{
  "num_hidden_layers": 15,
  "hidden_size": 256,
  "num_attention_heads": 2,
  "num_key_value_heads": 2,
  "head_dim": 128,
  "intermediate_size": 1024,
  "vocab_size": 32000,
  "hidden_act": "squared_relu",
  "norm": "layernorm",
  "norm_place": "pre",
  "norm_eps": 1e-05,
  "positions": "learned+rope",
  "rope_theta": 10000.0,
  "rope_fraction": 0.5,
  "qk_norm": false,
  "attn_scale": 0.0884,
  "bias": "all",
  "tie_word_embeddings": false,
  "parallel_block": false,
  "init": "uniform",
  "init_std_qkv": 0.0475,
  "init_std_o": 0.0,
  "init_std_up": 0.0475,
  "init_std_down": 0.0,
  "optimizer": "muon_variant",
  "learning_rate": 0.00711,
  "lr_mult_qkv": 0.4,
  "lr_mult_o": 3.0,
  "lr_head": 0.00617,
  "max_grad_norm": 1.0,
  "warmup_steps": 200,
  "schedule": "wsd",
  "decay_fraction": 0.46,
  "decay_shape": "linear",
  "final_lr_fraction": 0.0,
  "batch_tokens": [65536, 131072, 196608],
  "max_seq_len": 256,
  "doc_mask": true,
  "train_tokens": 651800000,
  "max_steps": 5206,
  "dataset": "wikipedia_en"
}
MLP neurons of a small language model. Each row is named by its layer, matrix (up: input weights; down: output weights) and neuron, and shows model dimensions 128-223. Each number is 500 + 40 x the weight over its row's rms, rounded and kept within 0 to 999. Numbers have three digits each.
Before each neuron's rows, "raises" lists the tokens whose logits its output raises most directly, leaving later layers aside.

raises: " for", " from", " at", " who", " of"
L12.up1003:473466493499473533550541459509404447522486480538401534540544473482516478504493464422504530445461533528439534453549478500542509518458573442539536482559483463504565471462447494474396484509492541483501457465507530501441487560538525477453479503448525507543502541529573478487500467472551509491
L12.down1003:497502532521460516506517547450519416501511539528563514526503462524525484526501550501535407530421479442560477543494518478551453504457509477601508518445533495500470459511513481471505430514483522618507528479535460474474505488422465487460499463556503486518507495572531493495562580496549442496

raises: "hav", "s", "ed", "les", "ili"
L5.up666:540393524465523518528476438486476510541455511596518516490460526481463560416435528491474565494536482528524455505464560570562431521505456540512471493456450468551520497510463530503552536495563485473507506491512432547472502504475503493544517546528513436485514519481463526606539483498414509441
L5.down666:450435595548552463583513503511434505472460519485480505553455521469374542468536529413469512457554494502536531496487564394494541509494506481416499540546452441551534554549499542530456494490567516581559550517509483453525577553491522501491535483551456508483539494527497542491509504537496550463

raises: "les", "le", "ling", "led", "ler"
L12.up895:470433474505486457552504482526490457430474500467546478467535457509471503453455453428520554449530476553518502535532523522436533494561515547501493532513536534420532520531531478526524430421520518457594499407503510496560471460475467486553470562595549481511447510531525522535499499478537475492
L12.down895:514413509479510523476491528524510528474468518443534564452483577565495417489477515409409510480518500454508490531449618489487526550536560534543471427520503506518487500497507469502509461524511468500442507498451573468522554505553478571481445524464633440491495482500464451546514551517550523506

raises: "pon", "ister", "pen", "ps", "pin"
L9.up440:505540472484469515502481528453572492503504521483480456536489406471485470460487440508564509491493482501503538477515486408519490484498537548409563505551429467491437531545517502485530554548500487501472573490539542506483522472563513424570451520459479511561457505464549542478500565559553499454
L9.down440:555547470456513511516463502506477518456520548461507577550470525474405520443505461425450514519535474491489524561485557544449539583538528519563507500492487497526525444482523402457482548572555497529506528398493508525463501602523396492544503538469479490457487486523496490497481525511508456571

raises: "tha", "z", "o", "th", "gra"
L9.up567:469484468479505482473509538448478481507475531498519539538549476451508472500519551447500492447490535549542515511493478391485503549451486563516481487530495500494468464486471491542607502455466490514553451478513573462468456485490527571471564480535548430552445521538459581476511475559431565511
L9.down567:514508509481523505503505469532562442571473439489479466483573443486463493499502511417505467480507517534518513564478532495460465431469577486519501473523476483424472417512444474518548524478540517538450514452496508476470473542547591491450521461434552512357482454413480530515447473534492507506

raises: " that", "purpose", " how", "writing", "of"
L11.up78:478470492516526462532419551540489485458461522528448511501507523551530598523486577498476493549449482455496464479450547493489521492539509503519563552528423492515487562457453527488542442451469479443502530455500513496480488423483396541441413548455440461504537504512503480471527484538474499517
L11.down78:513484517536449415490498548469494458494521617452564477528488528511462577468442509477484468482464484497479494426529483454476487599420534532445530469538489531518519448577457525457523580483515463452499516479518508511527509493443474428451496510481524500457483466551587552469522364523441555493

raises: "y", "s", "ed", "ized", "i"
L6.up122:515478505476489445564508402511455463493565543477472550454541493513467493484535373500474486451525499499520470483439540519541481479473478518523498467512401607421547541439506452469527524489514583471542422506455470455548515457525545489521556521593502495514526502521537477549560522506520457487
L6.down122:500434561518512506575479513519480534477399578475508412511473479470600535529489460479432451477512499466510511570530463589525517509525458487467486450550464465522488516498489480469481504468482533498510414531438510520446528501450456540522468558483514520507462464494547551479425467552469516557

raises: "d", "nd", "-", "th", "st"
L9.up136:507402465478484498526566499468504436465516511548529505514479507555463466471461430481498511462612590458437474426549493550530540459453455475545466471545499474509546473439499581551468562459491521523482528525484525505551526456523518511564510482436485567524491466504459503494526548495536524496
L9.down136:502507542444467521451482511491502510454484497483492484512553469513465596507489482472476457503462455475546490474479415503501486503479453386552449550517526493505557488549504543456537546473514483474502492463542549455532483490434589518547430463529513416456464540574545529536472494504450334529

raises: "ability", "ing", "ations", "ation", "ster"
L2.up849:502496518532514408483427494511464533497547526464510426471500454524469496468479569497466474543485565542521533550495464480501508460433507454503499450508523502509482507504567520526387485484469517442564504537489478461518525480530485485471517531509517442501509448538535418397560594524462533508
L2.down849:524559525493476466477504453555551480436534529525465486411432537457519478474527505518495567448456479469562519454510509471526475457479393470538527451573523490538540474522507515529555467466514489526503495556482545549474480473484568487515538470501531419508441536486486473413393481512460445559

raises: " following", " after", "od", "aged", "onne"
L9.up964:418445471550551480537467486503458505533462485440453542567491476488560458480468582578507468500535515492489563469495440512472491554473530516482432462523519446546481521483515594558519467553554578470551537501513465466516479432511547535501419531574480471407414530474489438457408553536530536514
L9.down964:498489578498496539494472475467428457510431507535462482541465518427457520524527470465528510490486452532523465489509510545446538460511515510507621474398456478493540508517523508474553554449449510582427450514460464530470549487457524517538506456425443490560524442493555497521545442484492574507

raises: " billion", " million", " quarter", " hundred", "’"
L9.up390:557558445445578528517471581566501418486490532551512424400509515505445573515503472490493509505497404522434437458527441562502542515502456490533465557507450543506477520438488534434463527491578552543538481568443548484466487512515524516475547533478439476515516523548494528514524555503493460528
L9.down390:503478538536434557508487502494488461545541489551444465411494523513425511472472496482547562480491381527487472522465464543437557571504539504540518505525569517539534523434521572532459562401527534460429485460434517525473491527579498472489509504486532498470519560454549511486523504510458490506

raises: " that", " this", " however", " of", ":"
L11.up559:487513489574459495498442514530481477429479579473487474505570490490499505458435571456436500527479489460493463472515438427433561532507484465507591507526435539480473450542518465461473500431506492512495461465568458527513444479537464461479508506509490506495474497498475524425584475523472543505
L11.down559:560518484508525454533512470560484484509476542475527481485449461526555567480447479473542498467455525489563511465515456550431455496426485584412535511546447493516528510601500523427506499480481511513442531535498518534479505435517431464473483492464495459466478487541443569543503508542496607495

raises: "nce", "ng", "psi", "phon", "tter"
L9.up733:530543441484507531536566487525540471500493508491484489463473502492468518543438513512460539536549516461540414528501566450531498514561548463474534473435513476514466543480459503516440472525475460451429475533499478495414530510553504537512624513465486524565581451448534473500488522473536438490
L9.down733:540541541468471477434520444506528519434559500561525513613497508511462539416510560507454481486524586449511483493567396505550510614519486533562495496452469559505507465492532556522462442460441512504522513487589501406494508513538509559514526485494500514487515573478539507476507463498544513504

raises: "to", "tam", "ense", "ting", "ta"
L12.up892:508508488394449474511555534464437451475444471470562538471444529470511480485556534501467470558517523480563504506450485503506510549489480523529494519495526518454526455478538532523605512462551527514458453520454508574513436445470433540527500410496491539567538547443554435427478476574514488566
L12.down892:480492462476617555491530541456550553460526480447508540488483510539506466394443536480495484477545498536519491473502489520525546470509522501398524514525515530479494521530521471543488452447533458467514450499493525453498539523535516516483508444582522481468497585536430446521498548516504503531

raises: "ez", "ked", "esco", "quin", "ello"
L12.up75:550590407515486498491436479477486432510517440458467534473491425511534494541484460539497503489511447587487471498437505518453465523465468498531472492518420497524516443560461464490532475477480506518505516460493503500500513468511505448473482488526531435510509455522541491453484497571532624507
L12.down75:486489423511504471510595483500484510479412563555488494513458560479542492439505496520464506522486503501433511472507432463494529492522484516587443485527544521474483535484555487444558502441514503495511506484517446452508530570474410553550576465458448429483526454490460556503524536457511483470

raises: "a", "ata", "um", "atus", "cheon"
L8.up583:516522534491474482456535533532469511562544504481624524553515545539501535512462538546498485555553493566435547533529455522445491420459492514465492462495547489499490522504453488569455461507537510461508514479456528476514460519418504470416478422469448434556558511519447497478494487500464509515
L8.down583:432502501515540454514523460423498556518534522428529463500453514476511488501512534552451536610492498490483464470477494496461498458474465489462493531484459523484447547515511467431520540449501464495430517519558526500557517543524475483459581499509498498556549534559515472451468482432524429512

raises: "tal", "til", "to", "tam", "tile"
L12.up280:506518427504557528482537461530420503490591528447544524508524499534480437453463469489552516440503520515552465553431502452435465468483463469534483511551553517451518490486555506515476490464546510509518512478481559578494472471473394474504552482520507494517509509570514496490516445487525560597
L12.down280:430523519487470449528519450404495511501505513485517510503531558591510438490490505511522478505506536465509530550470502494530520508490512455457546471529490466435551525478550494492511465473505458569529503416508460468470520513547546519519512477499457462539506487468525488461499425519506568444

raises: " later", " next", " own", " earlier", " previously"
L11.up374:453482591492500560407487462486486480518503491479539565451572432454435536567479541476520515464499467521441462470499536492426516492552485442518478588544435481568504481501498528431462452542477526532562483490466595451467493553517542496482522493532402562543522547543571541518527522441499502492
L11.down374:469470457464518545468505475457537469459482496437533557493523451505503452492550436521496510527491479509508558534526500493535473539581547470431491542449570466569535503494437508504512574491537477533485502537494453533483512468491508498549517464464494483440511465443534487559517527580454539384

raises: "–15", "–16", "–17", "–18", "–14"
L9.up818:506471450502471446421512512547555541529488542524450504446498533516569551520509469628520459497511405466512540425505458503517566481481468516559530443517499540563525493507556603523539531516511442517513583529436482448478498528525516518511481472510474463503462579571502604504512512460517506539
L9.down818:506498517505480549440506556554449463449521458487428514519502528482459524456520427539480510490478425493498594430565446495513501483436507424548479475476549454542531415556441466463586535585503538485438551508431518578443493472524531456485512551541507490547541546491458563520523454535607570469

raises: " However", " Despite", " Later", " Then", " Other"
L2.up799:487438503587483503497535546530415440571491495463599549491510526477493499570495443513443517396509530542506401508486513459540483567446517474501489470467496469508477538474573521496484499543500462541456502437528452516514523518482531544442464485525522492489530543474440463492536548555479427489
L2.down799:489486464491578500505419488522450505523571451520456427557484510520549384445557564484501524472533590467544484493500506508470519456537504441449511541442538510508521449502551457565477526441463563467476512579550526484514526472502558502532554453496448547481546463495468439500465507526533523489

raises: "g", "gen", "gan", "al", "gs"
L5.up481:485495425464540505571494491585500431527538432516482525504520498485488461507471544463476478472534521583542506471490436460530525444508479519530510515448526532498495575471448453530472509454457441510526462521521485576464433487406426512461528479494458512504470435486505483483472531505399527495
L5.down481:530490473481528545507482588521560441602434442476503558452481499530490497458529506481511456460469452518455426504497556503477480492552483585531453541468512482482512565496524598464522483477509547468528518541553522508486487539510518539572509482453526432536417478403571518436441497520513571492

raises: "t", "led", "tan", "table", "ret"
L5.up453:521484470476495530524473552550520437525473522530474507574538493498548529471508468459560496469475463385471497508516447514547471513519475457433483522529509564462566438406445504448485531510518489518523488514467457541494496501448424533545552420515566434471498486424447557437513462430463548506
L5.down453:472510428490494480476524531513435527505499499472499535409498544487514534554462480455487545542529531464568487468510469450492534494422441494555482484456559574520514518444494403511523452482508495456493509435520578597481470548558499480551435510485519528442514480483461506492526501501516498526

raises: "u", "ut", "in", "uf", "ul"
L11.up609:507442512481478480559500445487485471549538501468529433509465501503505544428507509492485559479568490499544414492483485485516528488492482452431493454542475451439562458436456543513556465445483502538495573568504463506469484495564485538475523481552534504444475468455580504524604491499547502467
L11.down609:565418496464513497489474515486450572496477516530495397437445470465500525555491527420488520589549448441446560489475551523511528510476511579473507523509418508460444485478600508427520538519518570489533520575557535514479529593542430513496401528539544442492479569494495519518524481478450545506

raises: "87", "52", "84", "73", "77"
L12.up2:519507515475448533487543450526557521481483522495537499562521511491491512487485569462511545528450536515522518485476514516484578528523595480507484521487444494503498456481504465544459463454538502438467537530448438496490497521442502498465430530526509512539458514460478506436480497558492518476
L12.down2:503442573437432553538481518439529514471462551541535538495511523519452465511464439572583525470505435511417538497513474486517449566483525503533492472528500545529580506453460563570505526515542449483518491414481534563453518475414512432397552508543477498525584506475470526478561436511520507528

raises: "ed", "ing", "winner", "2010", "2011"
L12.up380:479542476514507478502488586602547483521459484568497560543446530534497542547505502445444501500527527548465514480448490532481555494478443494507505506530521500531535515508600530604531489603509532500497466493447477428526479500519472461530527555495515505439520450471533469504452499530482438491
L12.down380:521528540550531543513474518432506514513502481423490435464513521456552511566486491484483538482544493468539422500588478565460454518473463518518491477521523494467495518530549408468504434472484522458508420596512494433425521588453517485491527501487507525536497469525488492469416538473517613449

raises: " in", "In", " that", " In", "ot"
L12.up199:444554450524488564484502502551543445516510466440528452427440457472547476549441512518445554521533525562497474505541485550527498505502483493529542452464538455505537503540458478518440469481545576524521536421503511473528557509463435520514500512468453564488502451546574410550591552505480537449
L12.down199:536480524486531529530490517516443555453453509487441439444528457564537492432470481543510475543461541516532521490483466454528468503535450527451540593534476521494448584494568493443512490511453490543504504561558518509536477516453546430440543539481490547533551553474439499477504467501434528537

raises: "ed", "ke", "pper", "tch", "ker"
L5.up497:525470544455530489509465527503587475546544532506526509568543475475496484481501503512487490565559430472558499533455494483487479500431424558533526473439519601464419473434483535473471452470566440531593473459436496484484475515513442567560497537497510523498592517562506474521490491496422428460
L5.down497:536499512587529490556447555530491455546518477526489463504477524541502602496529453541510502513495493439479448458488510484561511471436475465473482445473534507454407499521451471508476532523577487494467561501480496458420492545515479506491514575516528571445525513491557467568459478478428476524